Weights of a small GPT-style language model, trained from scratch on English Wikipedia: 901M tokens.
MLP neurons of a small language model. Each row is named by its layer, matrix (up: input weights) and neuron, and shows model dimensions 341-511. Each number is 500 + 25 x the weight over its row's rms, rounded and kept within 0 to 999. Numbers have three digits each.
A block is one neuron, or neurons of one layer that tend to fire together. Before each block is what it responds to, as a language model described it from the Wikipedia text at the highest values.

Tokens inside wiki section headings (Sound·track, Cast, Game·play, closing =), plus table | separators before empty cells.
L10.up1519:495500500505473489513506522488494530494511514596461502522514510485484474490451513514509520492484503546514496462462479482504516514490454518509516529485508488519498468483530455475526517502484522504538507505467501483491498479463502486476462530550495550497488517548543484512503505456476490561515511488468492506478521490504515512515483503494490541515499504496495506454486508512460502504494518479512500559504510480517532480493492535494536484507470488494530493458523531513507480498490516491536499539495498502489487538508

Prepositions and commas just before a place name is expected, especially of in University of, in after formed/born, and commas between an institution and a town.
L10.up75:502453483474502519514509505496465537498541535533488505483526474493508501496519520575491508542474496475524433471529498523525492509497492577511519472484519497495477485494477509491450511508507487488496468482477497493462499533526514436514469502530534491499517475428504528531519523477514484494503515507552498500522489492502516531514476484519434494500508445461500480498524483530479526537530473500504514550490502492487512492481466486512453474554482515492493485472503525529546490502487477475512469510484474505538477507478

Mostly "=" signs inside wiki heading markers (=== Orcs ===); also plural noun endings after counts like two, several, five (phases, battles, graves).
L10.up1941:522470466500477504520509513512521523541566513477485493526460476469511458495484515484550534498452488535504474489483536510497533492477492493500512504472465531521539474472505499496485505484503500514470445525501490503507486559464508514505500519529464532501498559481458503472491539497518477535513509512490544500470485507533519522503477506469441479458513485500493478500471526482522571504446463466464508496478520498496497520473501495473489470528476490460516502496509518522511483489471496473475556535497493493513541472496

The line break right after a wiki section heading (==Honours==, ===2024===), plus first tokens of table rows or list items.
L8.up222:499488481491489488481515556501408498444508516512484483469447508494471459488504476483486536520472477510502472519512533495473485530494540516559477504526488529521523554469489501534485485516469517543524514460495470533507453519511516473505481472516505503503509468514532466454536509482487505484555491478517484534501485477479549535490440485446530505502501485479509484508556459523545529461485517510471463524538509482535470494512503492476493473495498523513525501462502546474453504481527549466545485501526497478491525490465
L8.up1143:522506514438447511520497520498483519488512455539473486519466501535456470484495514505505530498473527490522527511516495491536473478505504536509483540482522507493493516509501484508495484530511462512523497499478439508511507518482518491511472472500467553521486509532476475483528500463468491481527505476476535491545523502523485501539503477530475495440491477473486501501526494473555525473507500475487508494491532500565434533525450479484487516505467501520558539520509515501485512458501533479513490592479503505499508503493
L8.up1241:512522487527486498486486522528446495495490453524518483512513531444497459506515544493526526553482524527482463516546499511529489462494520547525474494475507506477481479492503476519509521489458512541474494517483515517486486500498526485469484527480507502523504497494511516510500491501449484505505517482526528526508529495487500521513472495545492537503533491455496553493508527515510518477483503455528501489496507497485477460455524532483489474539517502505535472482504551515500522453550561477531508531477470522515505497523
L8.up1374:479546481491501484530489517509457509501506467552501483482492477498460489501490551475499508548482479535486486489490503481512449497511519472486496475517521491499498483490465528494466474525527469519490502517499455490477476516507470516488515533509535591534515514512519529469544505473501525534508506514478494519521537525488470512492487484512464503472452477507523482502476475479466502525439482480540531521523466505513451485488534502489460508514469501482508523452489574492518501444523502482528544509522502528476484508519

Closing = signs right after section-heading titles in wiki markup (==History=, === District 30 ==), plus line breaks before the second team's scorers in match lists.
L5.up138:477492494494456501499472503525491479491526502513490586511486458498478481489499534514487491515488491519492485529480499510514502466510493437477517484528524518536487521526541524494517466538510515512524523528499476476467491531480477520459520476520455516511499489481468485461515515485521486493460540476542486463529504500473477493497510518496491493463460500465504527531514466505477457511493507490521504531460467485517484491496527486488472484472506469498469472460517509525514496513480438488446518496537504492515496543477
L5.up200:488492488533444524525513504505496524519501543497459514473489464508528456463527495533537528492454519461544505479490536551514513510560481479503474504484525487521511515487552513561520483498508506497504539481469486471501501501467469481498464474493522523531517469526534429516494482514498447536523502491480493509534521520437502492485471485519461493498474509499409489487526501522500479502531494476561444522500506502522516532516522484482494493501485486456510474451461497479457473482490496514524466445452488501512545515504
L5.up212:538510468496493478480501486500521457499513517585493485445511483475487465471510500509512497532468480491544472450469491475564546459490501463481505482503519471508543499538495523494497488511528548495521525485494458487523541496500450524473564484514506537470547492463482548514503535511523499511476544514575438475468483501482502476470491534497459515486478499509499485520446487540500500561463497485538524555496520499509529492501445547489519489483492486465463452514510496496474486496474515527481539513562500501513494475510
L5.up396:482526508498486522483511512515541538496512476504484537570494480500513494493511520509486495500521486462485445431486473546546482442523521466490512491455524477518526507487508517503459462497508503467490493518499468460533509515485478506492547496510482499479530480487493466538506543504545496510486517537506473447507509511485512468519491521489473518452488481507447471535495479502526477552456512504520493486493551531522467498486482497559507485508483529494499506488494503503475469511473505548515498488503474497512514467546
L5.up612:465488474499517513483523479540522473490520503526523525499510472507498469465514474527468493493480496482517473524501500484496534479485518450479545456504518533508470486509468558515477534469496537494475525520494476475503529498469470529457528477510522482477497501468508492532504529488522497500513541497467468473532516498490460493514521529491488519490469480477499549498525492503523522499468512464509559495473515527515489504522496471493483472466525466506431478496468498551482500505481510511502548503518511517516471475486
L5.up795:518492503471506497480539496488518478541506489481471491500488487455487513476504523574464502533497503529509506507514497520502484491491522463527474520490548487515498511520510518505502509520513524524512520465482482437509489463491517490458529481509513480490521506502469511497546481496523477515498480488475488504509529529524455455523483523489534490483491539462475551487482474540509531501511508449514544497490509510429517481511491447482464509508501519450464494469507524515473505500501507530508539508524515530538482489505
L5.up1107:518514489517466562517489552535496508496471519503460485531502485519457486488511514506507509502472510551506474446524511496494530487539451446520529493502488512538519493487504507570520513499485522466511515518494485469508537488434481505461491561515472561542513484513560482529500467536519462534486508470528496498464507489468499467495515492473450517515486476487488513514486494470511538549487487497502527504457500506526447474512499469478526474502502468521494482509492529478505507439496467497476538512488487513506510466475
L5.up1134:459476517473490522478487526493496500536526479504484512509501474527452492463501484501448480533450479492518474506474484519469494515519509477488495532496514508505563522505494528511501536485503496561531517538478464484514481487448477508516534531497533530469507502484538496503514509502462516510494504507471495476488559534508520448532488500517492440511502538504477508466481479508510482499508516461490513497501495521505508504530507494479517466512531534513486490527492503507480530493506519489510519533515461501506468462545
L5.up1415:506532533531501501529545502530492482533513505552516492481495448524536481494529513521510521514490468488481462486520482524484524518532501437511475481493527533473500505502506541498444513499552497499497502526478476467536482496513449511463547534485564496514551511472489511503523504497520515529502484519527464497467496506462508470501470521480493518452464534486470499506472452512502481557437487531550546540463499531522482493477520502479471487479486571521471498504461531515491482509509537493507549478522503515553474511529
L5.up1437:479501478497470520495506509544516503471533551501514517493511467481452465465506478465446459511487488471483472485506417498484490510528491459499517486502490481540474513503507499541480502492454485500522497544498445483467545485491474482489546477572490530476487520514514499470500490529517532495463503491489470463450534496468467463524530486491478494493506500464484505491490475464564506503489486530497509514499506515542535473488508495514497467499513475523484503475473512513480481461457474506523526533525497500500496455505
L5.up1490:482499511550504541515520538538494537507514549525490518571469445486484490489542491502517535480494466507550480479489523518502508531522483457513474492476499520505491503467552508523498500500519501500511499489480498487521476501452475497488487498497482484525523482511545433486529473511478465563502484461493465515488517512456488505529456486455494524490496447494460490487488505517560495522489473489565497531508499500540454481497518496493516484490462490482507487499486507502511499476471493502482507490454454484493522532468
L5.up1568:449447518508520527480487522529495570524518529526524512487500510509536482495525513500473548536486461475480480472480474553495521466545483455488466477486501511531501547520521488538455498488533496508477522526490454481516497575525457472455530530495521472522532514497514490526523496527469490505536504480525467494516489528449500466507479528486520534481497497497463475501455491534474514554505484491567509520466511512506471483492508498458504446486477540516473517478509460533524486506489491522480507519524496458493520499491
L5.up1717:528495504504486551486526510508498497489570495498503507464489497492465489499505495504512462496484513461548515501490469514488526483526500537512451472487504474511475498513497536510522483497507499513503508532492472497519526534466508499514498504485504513536515533488552512466504500505586544501473550462529487494476507503487469451494516508540512525495412518459448506484486485500488535512497478469512491494487513543497485513532482470494480477504497498524487515507492488542454468503485464521521467525479499491516475492485
L5.up1718:484522485500492480535523489512504459487515494513508518464482489512481460459496489497506467494463473537496511499473504506515512470513525477486527501510552474490483514485515539496495514512557493501521502499495480457466479486495442491461517524506531525528506521492475529469508523482522523526484497513502477441494520496483500453461494502509473475489460488516506485547480466499584486513491463521524535542485502522534455496526505479479497466483533520513499458500536513501517483485498471469475524522521497520568505488541
L5.up1745:546484513510489514471470521490492456516511539491468490481510473485470485522517508522413493532471485550514501513511525520466464485537482504496544489493497475506442502502523483491547506486477499506497522507504490532492501476514505483537527517523506545511513507512479517492503486512488515481505478498521492460493499519513469526495473484515493466490450496501481507470500479509485483493508476443513485500482506514538525486481510481465503463474500436530503513526495493537474489490464474513513532514545496535552484494504
L5.up2042:535498487507528485503475506547526500460518484482503501485495508510454505520507519504484504503509495448506457469472474500525505447493519463483527484497547505513514543509541518485460450481494485478489507506496486468460522546488472488456557502502485535482504509483489517482502526494537500528458537505524494457473502497489480527490477487477453471490510452493487524574469495487511499517493505517501533554466477509545448467463513506521467480520491486477507536509523514511495488523509497541480504502538491497517503543517

Middle of full dates in running text: the comma after the day (September 18, 2015), the month after the day (26 July), sometimes the year; weak fragments in rare words.
L8.up812:484468484505497537517531503513494457498538483495532512469503498472515481492533475487497491509545520472493482476482525503508460529495467540488519522475522497535490456476520506521495492474500465499511540491483525476485479540456449509505484497515487479517523512467494472510507496488495450516528512499490462529502537546515534513496483434489464509485481441458494505477511516493497538472482493447489535492495531492570489492542492491539519475520494503540500537460536493528480480486480505513489516513456486483527501491486
L8.up1066:495469481519504463501524512524471498533517500466483510535523481491540521419536514467481522551493519507487482489544495531529512522484481459506520485502440462478535544496529476488525535521513503498478509499470505468504472497518502491471504522527508467544467465480497475531496522499515476484490497483547494500532442523499495527522496502481524525557510497416491502497480501482558535535550508453492513500522505512478489482542473498526558516538523489521481494502492537502509453499478516542467477528493477505504482509492
L8.up1339:504514489480501484532514511523490549496538533542527516480497548497501485457517513503475512524500451486513515496476512469508452515513460481497499449463511467530534513540496469510517497498468491467519525503477487487488481504509476518510500472469512494538570464505509495484486512475476465495506484494498473496506529489454491484542496502508484477496506440468470489515505515467530562506526519443490520515483512527513477522530523517511530501549494521516509482472514520502525500462468538555505488545540446489465503487496
L8.up1343:481474442553496494534533534515481483493514485526513538475485521543469514474516545466461491492485452461496491488508495536514483467509485498545538510497479468535538518482472469507522531515468469530519565505476492509514502479469489499494510475529486485499526489484458502492503504481478485476472528494521487476485480492455464486508473478498480500539492463504445482499482548449530530514493527474503532508503496483527506494551501517484527508526492497490500507499468526546512479501492521516499534503501466504500487512511

Commas after the day in US-style dates (July 26, 1928), thousands commas (30,000), and "of" in "University of".
L5.up1:482485506518493506478502561518475540553486488513449477528485485446548473512506535492508517545528472495513486506542523532522503476519441518496503451443498526530474480462490512549487499503489508487499534495494479499513472517467468519504519522482512453518506467461514492511564495483508504508469551473562468487525532532486492540500531499512471494513473482518484489457542496509510517511508469502519600492497476510489482499472493508521524508541510472516485495479489511522506481415449468514532510534484478560523444511475
L5.up54:475523495506443508481498502526483548525515493473493503502538493463498498525521524498533509528549472467518494489499473526505497474496475527479540469483501493474511501458462534509501516539438483489496511500478492524491486551484456529498512502478515478467513518516509476511476523488538496486489524505507476515498526544476506505522493491526463485500440495501488524546547489521513522531515500507508503480511477489510501501490500506491540472509513492502510515469508493510570480463465463575542456506516487473507491524489
L5.up79:495458515494446513500510486519485471527495528511501488509519493499536451496498522495466526514566485446514515519492509505547496518518486473463514496501512480525457464530467522507519486530482482476488456514509472504530495535473491510489524469452544451541529478472491461484500503479553472461488495474498457492511517499464508539464523497532513476501446498479500494520507521528542523505523523461513500497513518487507488460495490491488526465519511495481473541480494507476522462471477439536517429490482473459514500502508
L5.up97:488472482496521546500488521497535456460529511502473485478503527484532481510501512516466510485518486458521496468500474483512507531508527514507535483503510468444465505527493498507505520503561502477492511489498444488470486502511521515488495470493472499529487524482503503555513528498516514475472516481484479514514478506476521532494482513538490468493469488463466517506493476542519488558551496501500470535542482500492503483489491491492500466539521492535522553455499491508497482469475486504468489501496511500523519498481
L5.up288:518513529531529532462475551574451522495524489483482533542499498462511503520519492493457505494498512511538542463510542517496504457507490491507499485489499509509467518482488534514525507495489511489486548498481513540509502505495489525487498470484525490508516527480578510485496526526518517465514546476508501468530519559521500488475494510499497517502463548477458490526520435516504496508468462470501550501511510499527467496486512502518525474519500514548503506498495507526488519469502455522476477489487492499503518494493
L5.up339:522493523523501543496531517505505498522488463498489467499521479481527476496508551505441538550463548542487506464488518508511498492519500504501533475498517463472545480461515521504498458509515523450521489470480447461527526463503497504460562470485527460495556563483498514469549454492555495510508562510511460543493457508496497500493469543542483507536453450499511490519510508503528523522503535504522506484504463508472516504484499497531510485530526513547500492488486509485527485504478435509548468520461487486517448512510
L5.up365:468515490469521499523498542504515516479499471507474527498472524487510494492501545468513525537531503501491485511511494506521454506512502498516552541475502506490537499500518470494490495538470474506533488494492482475526481515448473462482520564536521494501524515500460486498498494442461515535491499502501465455496516513440484509504497493533510488505476505469508514539513496469535568514472480436510488540478504505511402497490494497487511473514505471511473497460527506506519479481444475508504471544530493491507469505507
L5.up550:503440508518501524552506559490476450475497502512448520494545493455478492496518476482454523502514531493529531521499516528544493505523481526482509507464512496486481507510515495531537518480485529470489515554484521507491517523528520524471540501494505488498526490462498506523484520526524494531466504494557465520463526541492519493509495473562468476498487471482474450488508484507511522496533515458525535477525501474498540512513482503504482453522514472515433463469511521531521462475517466526501456507493458472512496529497
L5.up595:469473518510507529499514517553513476494503517508436479509509420509548510431520512585465530509475505506484515494510508535506516519487457496482459502416538474513473505528518504490509510511506558476479508550480499482554516490458486501473549466493520459510506485513505450518509494502489509516475511487508469536497531524481488454511498530564515519512534516450485544485502525538521498546514505455495516503511520500473506481506509493469495489510520485540467485459453479497498461481479468502506513528492494467488486479497
L5.up664:488508480520514510490484499543504507478508531480487472512513476495468463526507492495482460552451471496535511537487459477517465493492534481497551504487509492497539533495509497482529512480482479462507529510509529516454498526486471487517530546496547512476537540465495551489479454479497539464529515488492458489514533515520434493510492467512480503484412487477504499491520489518513490478501444427495499519461533536532520517494486534500509499487506525502458506502520506505492492464506491528494527514515455520501511500496
L5.up879:498475473531529485461556503504472501486494541475438482504517508449529432515509502486487501492490502500540522498542472537511505529530505508502509472523481521493473477471512484502525522503524500499485520484458526478509489493532508512514512469506565469458558506449511503464543478554490489508491533498510488499505501516465479529532459469595498443512449454432448518502528502519478486500525448458536530523516471498489535501504504525492567479542503498500470450499510493515480507463481490544548498488481473493519513520490
L5.up1192:528504458535521487514564496504457549501478504494509484512471538484518485539521532517536502543524460446508504496530489526525492453472462492510459505496557518524549508483520512509494452483499465510473522498474485454494484506453483499496523485502509493462495466457525499502529496500465478465483469490490461494517491524472460468533496511505485426476475462495497496518527528488518504513510459529521448561448492520519479538513527533458527482503531504452503482469506508547501494469498522515509486495472499499515506536500
L5.up1325:456455508505492519451486513512471575537492501488541495511479503452534445510500473512445491520551512461467479512498490529516472437506498500479488475466523513554500529499522518509474452553472477510497511482496496449459483522546500454493519521488500497504497494500519507482493494493501511489507491472470467521505510516461498478528532506475489489509494516491506490507542462517522493495537495507538530479457532503482498527514509504533524454460504525492474496463519508486528470531469548531489461450507512478523526475525
L5.up1453:508497487492469529520542517548512571499490485492483491495469488495502443511517519491523574542504472453511518501491453529520472469504474499517545512483520527452501474464510477522491465517449470484451513516467480503466489551465499469459534543479507496515534502473508537481538485483494529496477472511431469508507540501472456442536489523494525489492481490518516495484494506484539504499492491569493484529434523554505470516492511504453528518508512468503525518518486516500508454483470505494523434550514449505523486519458
L5.up1729:501489529512544545513487480499522530455480523508518519530473443507523483503502534482492506501489473459508478472498490504545493514498536479474517508462509496508482491554540522507443510484486519467477487544512444511473510505475442491535516478520487479514490523472533468489490483481523471479529540444516469473492485485533476553539496449502526453487501444478487480518468495486512521506503487499487524552507455545542484504482484534503500461518467495517510457496487507481528512448514506523493494521487468488482496511530
L5.up1987:523502471504544521537527508478514498487544533534496522502527509486451447509506520500477480557463469490495504501528457514495441498511485497506560512502497523499535499497497494480513486554498486525521535490486519501516475489491471490510520509537533544500497524502482496458510481457516510521487490534506504444481495504465495480498509542513480476501488480476499507506462500534529542506507488469509496543495462576487480514519469503475514497506512517471450482461511547500492503467458514508545501567530460519536482487482

The = signs that close a wiki section heading, right after the title text, as in ==Results= or === Esophagus ===.
L8.up205:505502512482469485494523523508510551504496501537498523482484494501525508478515502523538514526490510459493491464488485469536537508511498447510503491498518519496508531474516495537516496572521514484460510474493452443449498494504520489519518493517468557482509510472460530477529504485467495521457499508517440485482525496519493500495493503491470553476519494528418483502486473466499577522505503498520539546492510477472485544501423486516522495460500475477505468504484504508545542480460447485507532500475499502458487470516
L8.up850:504500530521548452515479511485544482490529489548475514507501491501480491489541501488501493532496486508516484485484433536509532515564529520491487502496504534505486507503533463522515506458487501510522483496474483495457487527473454477467488506474493572549529484496496489523512495470520467525517479476519521528487519520486462504487489492472473502477506483517491481476515499515488560536515528507540532517517481537539489487495506458490491470473495471475475483488476501518521495482493474533481522531496470542505520483529
L8.up1131:494526497528495515522497516512499514494510500531482483485527475480523501470505503514525527526467528523493519478534521503497527513519475508516582493421502509539502493449531516485486543504514488448490559526472494436521516509502505508490473504494491484537484481486553479504487505477490500534503501473531497476492447500483496544502487448481526536528509472472502470478468504515517554503531501489534496502459491502511487505536485510504517448501497513533492505484509505488513465481513509465468513539515500506499477503520
L8.up1384:500486503521487528516492496497477486518520497533502494526455495484482500482496517518509460511507500505479470502483494503512514476518478506499490491522496512472511451480512511493500497492458493497507493528490464525468507522438449499484519515529498536524500486525503511510508490506480509504484494499555477525506553478561492457521508508498513465476449499514527517505493542465507486535464511532509502518529518520496524489504489490479484496539521492524527522524488506494514481454527451462520474527498460500536468520498